Weights of a small GPT-style language model, trained from scratch on English Wikipedia: MLP 2240 GELU.
MLP neurons of a small language model. Each row is named by its layer, matrix (up: input weights) and neuron, and shows model dimensions 128-319. Each number is 128 + 24 x the weight over its row's rms, rounded and kept within 0 to 255. Numbers have three digits each.
After each neuron's rows, "fires after" lists the tokens most often just before its 100 highest values on Wikipedia text that the model never trained on.

L8.up328:122097114137131079154086136155091136090113094126133109130074102124152077108182116136102125156160130104123088065156123111125147139107169118140139143123137105143150124122112142087105114155126152128116123111103127095196127120128090117124134112120120157127099134113123120175172104120138106117132137088125158131114078129142123144133141189128108126134081141097147120119110167131125112108089120146148126095124148178141096144171117107197140173094149144155081154088151133113131095153131096143148086095137099141132161109144157097113135156150081145149107140142082178124135144175092134099
fires after: "12", " be", "10", "14", "15", "17"

L8.up1523:178129137124118159151116149113093160093138101148131111148128132134145123183112123085143172144092133115156166135099123132136160115138119108114143148123120148091118085098169117168109108132129128135163139105159150134119099137130098127174151138125164170143135116157135125139137120090095125140124121095103121126131107094160087119136087123147104119087164096141093121129115090119154137150125172173144187161103119082111124089133151096115140120140102130148169108135118169125125137119124096087121129128157160172115124098142115088123137128151082163141109123133165116127153131103088143139
fires after: " Ah", " H", " D", " And", " U", " Wat"

L8.up72:127139103144119063084141139153137187146133120165095163131154169116152130112137130099075171130130134141113123122178088118148142166124119130155093140150087114106169170120083102096150109109115167100116139122119128074127119113115174120135122124128116148155112136121081127146116137094112147136141106150134069100130135143130104107101121091124108142082106097149113095114139116099111178123125111134123115092086097113150108150127108131168128098094144139145129130133124144096127148130142160130146136061177113156129119124134155140147145113158131141153113129096128153142183150148123102075
fires after: ".", " Ph", "25", "eth"

L8.up1604:166131152157099121117150154117133140107115151131113155136119129126135138164124069153152139127104140089108130093087129130110114104111113086145114129082094098137101084150177120139142127156119112154145118156149161140146138117118127126096133143111126127137114130117162107107134153189104096156131113094165145081137171177118122169144135144109068152103177135130162125107133143127147091152116142119126101111117150151115132081071148141127118091125131118133093133139094126129144142131135067134133110113162147106135099132154126151192133171126119134113095172112136139114159086075125128132
fires after: " K", " T", " ob", " O", " Z"

L8.up1545:137156104107120134074130102101121185116104164142121111123085122138181179098106131136150114122138153096154120101121136130103148112167115154125122103123133151116120062141142156130116121139088132137107130082100129148134135124154111180130151176136112121114157127140136089097102107123086119166139146121100141122177142141162112134126134141144124129168156148145142171140136141170155159098106076112148090179124126121106116111107083099154141144139136170132155148136190120153116086112132113095118162124140114107186121126129147115120184086107168080105161158084113106140105111161095091115
fires after: " Al", "an", " O", "il", "ur", " I"

L8.up1165:041129148119108131153127140102138110103103108157141167099155144142115174122159090148111110112116134143143115121088132089146157138165101126146109099125126176112124117123192165102077130132096108114104130121102113162151136117166116116136140132142154138147156130112124150148119068107089117123141104142132111114184108134140182121114095083104123087108148081098133125124134098150116094091113130127147153146147124122116198159079074162134110165109119124131131133091169109099188128148097142122151152135137155158130108133113111171061152154143131108106133102161126096149141145154144128135
fires after: " A", "A", "-A", " a", " Ha", " The"

L8.up405:121135115146130143099142102157155138132106128167139097119121124147096103166129128132127099104132141082108164147116129130099133123137172129123117111154122136144112165124142148128108127177112162147094133128068127190078120144126104135106159120104123137141141095125133148165084145076088096140128134122123156125124085093134128087132136101132148177150141134143177161088119113139156109143145143125124127091084125129102141110090114119114149098134104120151130124144108088129109181138103149135099083161119176137146119115108125120144165137148141138118119107133172091121097148143137144122
fires after: " O", "O", " N", "E", " U"

L8.up712:147139136137127129150177110072164129109117138125121078096136148145154146112106145167156087140098167138161107110088147097155134173087118096155138147130134076102136129128197100140139158098151146124150172103155109133195164129115108125135138100133110123127104130117139105120138112151122109137140104086131092141130122100116166131107122119130130153127126170114177169154107136093143092160133149136120131088109096155117099128118121044179139158103079127160120109141164163142133143111121146167109157120140122146129087112135121110170155139100148090099166150144139142129092125121161125130
fires after: " the", " R", " L", "|"

L8.up1423:130097149135117100133072123116085108149149127106128116150132150140102132134137095121069132158159138150079142130175093110110153147126120126133143122164122150112167112102141138127151098118139120075098158084077127107075133136131117129104161130098131117150145122120096109126148131130148082118150116112136127166088109095108152156136169136134111132154144152150122121130146161132123122110104103154135135136096124104141125106122105127126127125115101107147093118122177147147152121122140062158171181115167143133136104085133138070132150127105079119141128146113145179032111116105114115105
fires after: " P", " Sp", " sp", "p", " p", " Labour"